Part of a small language model's weights: learned and rotary positions, tied embeddings.
MLP neurons of a small language model. Each row is named by its layer, matrix (up: input weights; down: output weights) and neuron, and shows model dimensions 0-191. Each number is 128 + 32 x the weight over its row's rms, rounded and kept within 0 to 255. Numbers have three digits each.
After each neuron's rows, "fires after" lists the tokens most often just before its 100 highest values on Wikipedia text that the model never trained on; "fires before" lists the tokens most often just after its 100 highest values on Wikipedia text that the model never trained on.

L2.up642:170091147114159142051174043133088114132100120128055111120145112117113096191094104127112110130190151102178115040131071084178142163113161114137091169152162084148111170133200112112116132135060078185153100115143133127114145139160114118064127115171065121148187183123111143137124136132118134139106074099145171103107093124087134125127187165159157119049139190125176188121152091148093176078134129104133099176061117116127141114137110159141093095135158106113103126144137125186127152119130122140163140100113171171158151098152160117096120113166130099101128161063125106111143178095123096122
L2.down642:154104095110120148053133074136122130162141158114100046157145185101102137216129183152142123135156131049169159107122080095208162161091113132119116130157145132100112136146150090152175098115112090112130146122125166124098123149140111145090109095126100161099094159105148094159149097140152082087142123098158094149123117181082090119120204092141094127052120142143150166052140138154097099151114194081157103144087165158121168159131160143118152113158167146120119114145127125170123180119118150116122143088156150138096080064147187104129129120145126113170088180111213119168102164090077071157
fires after: " Rec", "cc", " w", "o", " acc", " F"
fires before: "ing", "s", "in", " M", "a", "ic"

L5.up60:109100137114171114161155146171065108138120139197137079122140135147060132122136157139119142109093154163127090133111124147109095111203138156134165135143154033144126118159135160163146175123157082146117146133198136083135105116175145149123125156057095104124104151066095092097139085060124211135150158141106210144118056112084182154154135103077128189141183179069106118157160172076067134123130079156137114110163117095124134137159174131170107101092105130117125080090096114150098120122159134179139157117172148134136154097112081136171146110062123074118129173144128141125076119117138113142
L5.down60:098138158121131134148091088076138131165128112079185115131094044144072145046130105124165220114066146108125115127101067153143075099178114153122136164110131132159142148130162083166112100103143133176164127180137110144176185132160127128114120148092131127172169096142096098113108166190121095143165112130087112144154108106071157115161149152114145170189114094190135117105127142177132116153121075058151105120132139182145119085171096120134092187084120076134076106127092104057129190136153117069119158145129150115155125109148151130101133171064136115151099163142124125170099182069158118128
fires after: ")", " t", " served", " M", " T", ","
fires before: " a", "p", "um", " an", " was"

L18.up25:158095124116093135095159115140123144087137140129092101151092083095112145101075043135133139100129093146143144148127058107124182133170115088155108130091180085182106103172104158090125173047135104113075176069169123073126115151124135094167119162109063169115126127160123135117153099109113088108096111074102105114126116067071112071095103112144100090189125147113156167136151164120078139147150118145081121098175108170061052113124157163183157163096093109133151099158146129163114148074141125075158094116114158097129189075080096122123141052132168088116153111141108172142137132142119101100
L18.down25:126133107138120095148111163087106159157098165080173157111134102116152037116122155139155120068100149101159085151104083052105092108116099091124107168080162158126107053133102052124143051089095124169062122183142117160120154182166132137150167097131117106132136190166130144092125162146138193119090151129125126136122097137174174153135120166151183128112130115096153104089132180105162105121116081116153131149106112166103167103135086113099096146151135142137078158124160156151159141101059111127183080161194215201091146200130121131135123101112106164131127172087109139112124088122145131135
fires after: " ", " ("
fires before: "9", "8"

L3.up201:185141059125198196103123138122145135171151158113090115125112108145213155140106075120099133079088180109112104096107128168117115088100132110129149087119154122081153082136108102126136135178156122132117092073121198137096107118134165095163096099138134158088156134139081160109121145130141154138150138106086132139106082091120092091155161147141112189128143096138111107161074163072107117206136079142111118122154077112156148110136108109116168145078135100122103087180164123086145180165191141180131093107083155164211131143118124025109118087098164093097070157135148146180141099135131139179
L3.down201:090123148150151218076026060116066133102157115174105104116124120220106206083144114117118129136164143084107104143109134149137178121158106117133141113138125075136176143163107131157139147098102150103121093133139151124082121132096104109100052110111108153062085154144159122092134212147094095142147114125107115142127102152127100143116100131129113149139125148163095175129157105157133117132171183208076107150088085080135196169158112128094163157139110150137072139166162089115157147177104094144141129132183108180136150137083123175165091147128184077185154113119142127107146109113134082143
fires after: " f", " F", " l", "-f"
fires before: "er", "eral", "ction", "ctions", " by", " to"

L2.up305:107177087207161189112095105156119123150150056156104149104094154114124102116112138050100091097135118085125015079154161070152134170200086157130110137100126072087124096136051125133100167116118129144063139147058148158109167108100128175171192108139105135190135179164100173102174150132130120099089160137107119099142180118132058148102156108136107150143173128150100083117129145106145083147135129149153118138152108114137182133148112161134151123141166102124143120151140088117140137107095145082079147116112091097141098130143150151088124091155091107091130090188118084133142144205125131166
L2.down305:148085105170145173118098103151158097159080134110140145145109148112117127090121098141110123153127131118121087068174157115129111206181035150140153103120151076116096110091121137183105181140117100138071148144107131176079237125108100177179153072163060094150112148116105142147129164082127119135169127149075134139115130130079113166142151127191121162165159097194138147108168120075124025151157104138152185105117153118120143140137149135140111124165152154108135149142137044133169153140113088130083140097084079093152148161163145117146116124169191101086105115167176121121144120157119114091
fires after: " |\n", "|---|---|---|---", " the", " and", "P"
fires before: "|\n", "|---|\n", "oci", "|---|---", "ist", "um"

L8.up272:224160152159098068088146167125046113121145148111090132121136175144160131163164101145118158113105128132123138177043114146102118095111136108153133119103120181127211165112127104064195170150137106082122105114100095042144147154148083088125097137147132131130134067065038172099085131131116147117118133120125101121128155127128100136095104090129162155131135192171116114163152122181145135140119129146124140137115104157167145143153156129135072153125159095168117148125089100120151062116162149084098124095072106159086119135160145159205090142132151117086080126176089151123104147218155115146
L8.down272:168108136092083097041143170109112163111150170158099107113098127159131077218119137184148061108140171098106161096118128105146158161099121122093184104134104127112164185121148134141199132148116091105150141135112026136106140102119121140119119117102088201116118127134103176124101117129062112114157115123138180182144076081121113147113137158112173198156156093141141105086115116174115119155134178138100123119137116147115075109156106179121145146171134136089111133121102099088163182105170163112102133112131100192134134124102134139147129122120162098106163150166086150167216179145068051087
fires after: " ", " |", " un", ":", "otes", "og"
fires before: " ", " |"

L8.up269:125077136156150116205136171102094153122160153163087156145093144078158120165063122140136134167135093110103147187100156133157148186126169126120125112124111083116112109145085102147185074169124130105103109133118162136118151137120250163136136142100148127119152131112098166103128102127170104088171132118154102137075114150157161133191127094127138092128113138173139165142171117100153191136112132173062162145107055075110126142098108110069129108073172124107095123117151088095085127191126167130062138136161147083109141108113094133111100080093147151195047144174063184107116118094158135108
L8.down269:113130131119182145108087098116138170113198137063108145188110104148152125137120152133212163089075167095132148110192141148096116178179164149149132133119079067101131140146052133179121103142122064091127148135123137168192158150118180086172101066110135146155153127156104125080126156114137110132186099111150142122198149068193059147109148101120101122089106151130143128186158111129112148111164059105158128136127156154138059117161079102177141129111190166110128147135160158085091119131096088108114116112152110133146109143117162143115112122189111150129106118099177075090101110176178090099
fires after: " L", " St", " E", " M", "r"
fires before: " Ang", "P", "it", "th", "g", "c"

L3.up188:121165111134174121175118060157108116152099147146171054128137131138114093106111123138127163111120187131102145130165132121132118139101120181124094138089129121142210093102168118083133115187130174124141161124075149117086151132101182107136124057078125147049147158136133078132123090203152164136136200108084033114085105072087149082122148116122085171128125110128117117097156185152149109137097100091118090172112151078116136140106169127148182132135206120036119101134163055162121195148102123169124137145118134146138169171140127079151131076134124117120124126147160173161100133139154165137
L3.down188:149115120086172144179074110113149096139096089076171136109144135098138198082163103171104153117140110066148116126130127162140106161085082214125155133167093173118151124154065104124097118104164180088090148155105054147075131179172159143095043078163091120094101122133146108088102103185134114102139152125166076117125095078123147046154115140143172130167123120117114126179125122174155120150163134110150117170050131128139144076142180117205119109101106175134151114105163111135133072133148100186150134111133124126128132179115116133126168110108131125109199136145171120160104182088145103150
fires after: " F", " f", " s", ",", "F", " p"
fires before: "er", "ed", "eral", " that", " in", "ation"

L16.up726:174064098095187094112108146139122151112156142150111161130081162095144163131131133167099156120090170169199067081113113086063068139089100124103135149156154160157106098087141123135087105153132161092152108149140103159142081176152071052156122152059093180141166048097051132162185151124173168176161110163115136119137099115147172137143089098129106130128172129126096125162121106106075112161133128109139108049129170109132114103124121158101098150146155154111078098080131106122123143171145123208123202158144147069156132116082116118098123152139168171145164141161156110094137132115155093117
L16.down726:113138110119145109167116069167132106108141182176048096095108095159085152152079146160081113163140107066148069065115183077164210178098148159130135159094126136088153116116144084162076164098135155166132092136102114101115088131151103141107152188127116174100116107135140113112088064138141103157188091145119157136133113127156105074126090092098135127066209114146130120103155106081136182175082171125086131139214173085144111173125109132199158112101093115141102087097138130122129129160166121123148093176152187120137171113145124112174079132159166130134145120119145127128139157097170161116
fires after: "1", " L", "il"
fires before: "9", "op", " Ang", "ision"

L18.up274:126098110124126118085127116154148088083080081143100080142105087129080156173112095100160110118107087082126126129129120199176083074131121142129077147108155116141069157115179086170139134134111098152165150114103149085088119105163150146099120119134122088098111100124105158160105033197116134035141114108106158064128109163214115156080111110152016092164102144132138196145150159174112086113142127159119153101128098122125163153113166112138137129093117085136114123150118145113139099161111111118164124176166158115129112082093047139149122183155118167148161110140153120104169158062151170142
L18.down274:122113177140119104111161155152101164141154129148078122124095074105160071108133114152107131091105153146095056065067168118112134200095169156083118115159117130146160113201163169166115108106100143056149114166149154168154139145140144161106129124100124161121081134135101131096149154153126145175167129192194148191099091139096141175130163132090145181145122115124137136108111172115151157122178083106098104130108066139113121074166111108033139130144133131111118098154170158127133142083134170141171106200088075097134120115122127125087100163037103114160117122115107153146168086099039147116
fires after: " ", "–", "1", "v", "9", " |"
fires before: "5", "4", "8", "9"

L9.up26:072074106087139153120079069116118155154172110139134140189190140147138141189106152077158053143155100165138122128155112183149063143137096107095168172115145088129122146173111147123157115150126173133149127109112121124115150175119130053152125144133156151123106125118146158151119168153136160124108103148134163214145064162097105107153154105121116102100114143062138096189142146078107147181165106131160070159045133125065169112107105090128109123124102136123115175134106109107192121152054102179168110131131127132112068098092058083149108201131111135145176137116118173123135117103121086185
L9.down26:149121097145161165092101170154118142115152107087131128131130147091134197090126135121118100082157122082127172099178105067143159162108087150163088129168118136160118168109127137169117128148125155144128140095191174097115119169169059135158146110168095148175167172083096178074186112148121152072076102094136124110110121165115163167171110138141114105188124146148115152167113161114166139128149114086144115114132135132133092073083142081168129134135115128101082116098052135082132129087147102105199118192084123161162055093114138066144063162053098117141189163122165154148145096090111080099
fires after: " per", "for", " pre", "an", "orld", "er"
fires before: "man", "ce", "ous", "ent", "ide", "ces"

L16.up249:154153125102082196150085124125148147130158127158101164134100152079182075178157109035135125123092131169142199156128127133123162138150131071142103192107124152083144135142144081128096092158088155087079150126126083116157124079102123125135158166116093126169121135152142172108155112143130171106107098147061156100068144130146057089129171113193085133110152098169144111115219142150055121121134097112158191169098186082145112074084129111129086068127093066150180138133111127139133113084115110169151123141141124181112124117137170146102172119111164134087143144168164145073167130125100126107
L16.down249:152143121164109068140176117195146136117108139099088141131139152135070124114120159167178146150120155099109184183101147106106154161088087166156125124184112101181124097103154131095167086085094082137090152173193196073114159114087089109147110079107173121120123123162132148110140185075069123094123161115128190148126133156178164110018134066118108110127144118127116171103134114109124166128122119135137047145128107141088152153134136126126105120123115140144100111123078157113133129167138178088129160209145114091121137124160175068108099134092103114187138164143151162202124177108104070151
fires after: " ", ",", " South", " of"
fires before: "0", "ric", "if"

L8.up587:153141107113144165128127138113141144105150173042146179164094132155165082101054099094120156146131133110091146104120178121148054075157195065112093111126090118173127182146151145166105125153150132055052137135079129098163138153099087112141202176166152098122170170131099161145169174083157137120118178114091145153150127184099143153127128128079130173176090140143125132123145144188120112115150106137133092146107139079101091117112101121117172106154114100094070101079158088181168139127132080146168091103149108095161108167147109102108143216103100119191084105159141128143164135126120104094
L8.down587:143110160119142131162123165122141110135102113112088172112137151076096111143198099127116119064111099143155116145147153108143145149054139141133142149174093057138173162118180172122131125098164098138083117094159113127129154127137120160104132151130136123193097166125152143150180055112096111185110132138145106137103130129083112109177129119073087147047187138113066137156126199051073091128151191146097147195165119109061127145179161131102098128115125155127130178147136096192141135098120100104077096148106045133131111112172138114179101123165142134146168070169050134169121130160159137132
fires after: " per", " Ch", "|---|---|---|---", " ch", " dist", " att"
fires before: "man", "ent", "|\n", "od"

L13.up385:079133124115102122102169090127169121116104137083113090163145128154151056186116100129118112144127081082137134167099183137108149184177135148196141134146171139130165128146147125155124100115152074122125160126151161109121135150105171080083087077172103156135184056088098157076137152083196109141093113168116145095105109124125084166088101146127048193168204141121125120147140153141073084190182137131103150088091168103140123098118189140121097122105159133113119122149153188134123185069148087138145119141158190098102108130144129121203143123167123084094142134149084088082159078142119114149
L13.down385:134106093076100144148113115120104079172105142163132154163127151182109122101104131115145176071136105117151117122090137105140111203132102045161071131123146117145144199129159119139177103145178072133140089153152141144104096139121103187162186153182141133089149117141138086118136154129138089197200122115128126129154157157161089151122067176147098120095148120151160121175149127129080133117108088152153141120141162118167148059101148124214106218131182120159096106107120153146093148136112133112118124135028132105165134043091085112134110063091152087125103152069101126148126158110108132152
fires after: " ", "9", "1", " J", "0"
fires before: "9", "8", "6", "5"

L18.up237:145150115175160067085154140128109219122171106219094139138094150133114087113155153142121162110116102100067144122133123082149134067052170137167068076124095140172125129120096106146134166125152104149086164095100095182104154170124149181167155167134113089149157099159153129109154101133140144164159148217171065097129081112111133135151185139149078107138142142202147178155133064126101104119116148183157142138159135082138153134110108163120140135128137157123106078094134142144092137118180171103101179125087197160091157150108144143166124067146130141130121184125112081123134175104134154090
L18.down237:144074167070145158090088162117133112198130150140125063113128144121132158105124119164126135095108087137174152129151197144158216135115149104099112129123089129203138149105145200145134148156185095125102129122117152075185161104190164131154109144137092095096153131126128058127068110124136186165120148111125151187103127058096104128079149135126116134138157163140163118139118144143118086162148106137093097084103149151147121100124166098096107101136110207164070118113179173128087080159122123160040127057131135129122100116115148172101126134105140060193163152117065108092133118091164146107
fires after: " |", " ", " Lab", " Democrat", "iber"
fires before: " |", " Democrat", " Lab", "iber", "ic"

L8.up698:109098104121169135135126087180167185160141041091120112181123179098124036144140170080148228103161175135119154079183130106113130112153148139169138126115138102156103109096173089166130106135110055144107130108158118125123150073140149172161194128128129138128129147091119136076175151123106115098181172112131176097062144112089051109153133115076081116164115125142102090154140147134143127139160103117118116163110162117088086167106135152180160107172163116114081148145107138140179089108137137147142107108118169102133180163148157120118088117101114076114115072114148119140048108156172095187
L8.down698:122117138111123152130182139074156093128112155137135100171116097141174124164130112163131146165119166125087155101151128156154151125111083157106152187143086115154112122116093134135130119137075118122217179198206090141125132143141100106036139121131091116060105123115067176179132135163109089127123143164121103163137115133153139084182136107117161153074186085161145091098107099130161159173176137086143146078161103166128070147107138162130081104061147158104105095090138146125122094081121130146175187144131114120078165115165113073082135117176111157082142131115143171149109116155112156017
fires after: " ", " ind", "|", "our", " D", "it"
fires before: " |", ":", "id", "0", "|\n"

L13.up185:073111159143132141138076160120169140111135160184144184105111149131127079119132104077111149160068162082159116159154116196171138155090100172150166160111120136134131149159108103149145152129085144117119125126186152131095112122064135146169115113104120113154169137143087127166092146095128200100079104038148109146128117163076079109140140100125101136145151128155100130161161140201106163061196102153082060089169116079132135128066186176118149097159111099150131108129131173102114088100137121108136146127152125145152101041096190118089111115167082103147192096125144149113198119119086132086
L13.down185:160142089191113171087062101147146147151107122147152130129145161108111130164185157181172139102122122108088159162139116114075076137147102120189150138156164113094143146098178125105084080059160127109124167094142115093183171110125160171087109149145180066092123167128138162132119115162066050131124151188187148127105120093108116137121152132126065110106105112073100110117151162134204097107140098096137109218174085154177182104142136132150135123103156129118119101184107084122116097136095126069119119045103169134103111130122154167158137097181106108183086111086100147120141131120083119110
fires after: " a", " the", " South", " A", "H", " H"
fires before: " of", "ric", "==\n", "e", "i", "y"

L12.up681:139037105179109180163147159153142130114072160148124106137090086149132144100192183063097165138152110114167052144135131135081151136153120142189168125121132104099082129137123082097170163155096139139094077150106092118140085120130101133129141145152098159100154134092158142155129163078203165174114124082155083119120118138163165168141139112106170143111054080116075137120074123074152119051191128119166165111069111116140129140151073080085104107099146152135110115092130162150129143083095170129148108167143141189159093111151094144211141149135095085123168140145180126132108158132103138107
L12.down681:082133091118125112114074191197132068091128105128164137156095151132135154092168108153138122089045117125179071130097142106158101134156196148133103221119045125179131103085119103135140134100107118169102123184151084109165108128133140077125156134174126156131119054124103111177136152191140170123120087149133145123104081097152128147161118097082134087103099142167122202164102094126097049075142112164122120125141125129132129144102133163099119081172134091188108118150177174120089138126111095103122111099091132104136127115166155188148138106100140134144138148060125116153180177149196166140
fires after: "4", "9", "2", "5", "3", "1"
fires before: " ", "."

L18.up39:115073124134115133146117133148095108155138124117113117097155145145098144088157200152077126130139078083098120158121128196103146125087146124149103136110117154160117107108150127124076158188141087087103113164145131142117138142119063153127112108115130038158100103220197044089135170171096167159147125110086106091086172146134063163127143050134144148120131154139095099122143103090172108115121153172113129149128102102166181148098111126110144113086116144129126055069133106174149149186176134138138141141107119143081068112057118133096124123144137177056150183150159112143148076098074071144
L18.down39:127034134166110150028137160123109120177152117148126119145145126114147093148168133149190130127121117106058053140125089133117135082119091172139049125098119130152131146097142118145133128105150150148146108170139119145141071137104133167123154143109149133116060124062131098089140209059095141121139101121165122116129145046155167146171111090129142128118099090154185108140153129145125099095130053121126119164141124220115097157153112179120169116160109052149133154100119195065123114149147162192168146177167123128104120141099182146111098091179132147103165103159150095134108112140119169133
fires after: " ", "0", " |"
fires before: " |", "\n", "–", "ound", "0"

L5.up358:167137133175110134109098144138087143123099160151082042092149155091159115034185053145124162147077115087150154124094082147148103166135124148165128164188087135154122110138148162160160124072073102086082100084141155089092133090132133119139135128150129157142101163149139137141160153138081100138172110105159117116140154118115068049096159169177157150143141120147113126140168137130074135124105137155137112139107102158105121141138087120146160125150160106156084132098109066193160103127132158085091194125185155157095108134089113149184122151139054137178214147172052130110108140098092138109
L5.down358:163136119087098135114091102075153120155152134160160177148092144108094090167138059151134146126063139111082140142117120146133127121089129109119135165171196152108136152071158124099127166118129120196140098140160133129153141152106117194107126145131104069116104099139098062089146165157113136139115187115150094136110169117177149180134195056161128094156101117098113136123159120154139148113174092151146143037101120087163111083159177145124073137204092171180154100099195143183194156120148087172112148120134150099137125090118057170126138128117179125087099115143145044129128142145149083121
fires after: " m", " M", "m", "l", " cons", " im"
fires before: "ed", "er", "age", "ing", "ry", "r"

L18.up370:108095114167127089110061162097047118073145189113079105141092116096138103154144129121130165121158162162069106132113128122098098114172119166172162109096156095170094102172081088096121148145158121134109093065114091138180133183147101117139143124135107110148156148140183147113120121171101077149066168107136094086119136133149139179182124103155140191105075131154138074105138132140104155111096135157102125079119114103140072157163124123107163133164135102106167152121156148143149170120083144095073128140170083148106106097138138122146060084171095158187152080063124114055194163178097130060
L18.down370:144106161112145154067156139145096136131079125137090102129104072096133173112135113161090117066210177110115089170185157187126136147189075122062164120135110132153122136220110117101150099154142101102106131088122128103152134142108134136119107172140135150148109153179132109165085119169095133103132192119126156117196141101109139171124126098100122047125115140143091157198125160163132102052143134084132177120146205160182086089122073133145091080120139123102133147147166115138075089144141102086164137078137173154106130199068148129139109109122105133073161133134095101098083147125135170094
fires after: " ", " (", ".", "3", "2", "1"
fires before: ".", "1", " km", "5", "″"

L8.up90:129130138141094159075113106089184212104122112108143107093104136120184145107157155141115100170102132135111122134115083112104148116120116116161141129144084157123104163109135151075067116133105120145092142127099155118025152153108136179122111063076032127173136087116064156180120193144158095109113141106127151113129139186127118109150157107159130131151111134154151067156172140109119159112089146173122126128121120173125102027146138116150091102192067128120133113085151117195113115080092165112160125080178141181141183151149125155136144117139131106170166160127072143092138157143148133227
L8.down90:109162146123123185094144125166142123079145077130135137102125170147084113075118149131128131157129177081145100120157068097156198098146128098135123108147086123135119138163082101120172101136144137075129165126114040130094202181151136094098116076137075148117137076157085085127125165103152127158138076125131071133127119151075135154145166125172139119154123110160112100090141147120118174147142129092137146158097168138151080097167123166116143164126121166183150095115138187079169130106075118074091143017137099170100206200119134135142091176151101133140100147155148099202187122151114123143
fires after: " cons", "m", " U", " em", " En"
fires before: "er", "ered", "oy", "r", "tain"

L18.up351:140034136129149072123091147164209107128169082091127124125127147155127105085123157169116173176122121113113107145128164163126121145157084135197090139040108133135134165165128090137136148162126124070138078110086128133121120081061157148167120120121122116165113133122088098124128114115119102141109087119179108052179100174158147140147198134093106158154145128153126087093185118131113124225136114098098131173114115123140192126099127112169144135142174146094082126109099129155098117120176133110204090176115097134169137090082122097161124152138135105065108158158064090165141144165180092077
L18.down351:141140101183142084153118157126130146136186129127164151107140171115088088123119166166151103133102167165157168127142157110129131176146139139120112122104136132168089131106116074108119118153140072103160127094109080149126131117191135112159097096105094188155107145125110123049190080091064141113136128123157136073207205134160121188095126159104093104088084071090093116117131118161130158086145122125131085127144136134089145140114106124119063168108185128148065175095157113122144067146166193130117088107104114107107171146110155140135091161193138119023164157168100116179109094204126120122
fires after: " ", "1", " (", " −"
fires before: ".", ",", "0", "4", "8", "1"

L15.up214:106119141127157089137106114163106143073113116140140115155105124135118123078123182105153150126111121094124121145157125097111192170096060166147143117123132142175169148149162166152153117157138090098165089182124131130126120097107132146105119191154077143055113114126155082119136123108142112154093015123073102151120062123169167235128098106120118070027136115137161147166092103078116160120111146085151097125173109107172110178159121138173102111172146094064116138105152149140155137129162166116109157162097157112088149074106093127154158154119146159155091178082111096136151105180064109169
L15.down214:212158127169116110157172115108132101200180110163094121163116165143137146135129124052147106182131066177144132077179101186093147126119132159163137136109118119135132132093133169075106158112175175169124081127077166128201108121098099165158183137141133093120089120087113164143101124120161148148128076154177151110063096116085121118179079154155128142161115110097082106152116140114110105120100154114141127177146112073145108134150120080117146111175063112177104104080149063115082114117132124098065110179109133126137106129151151156053164149107116105164172112170084152174146172069129128081
fires after: "1", " ", " E", "is", "yl"
fires before: "9", "7", "ation", "8", "old", "6"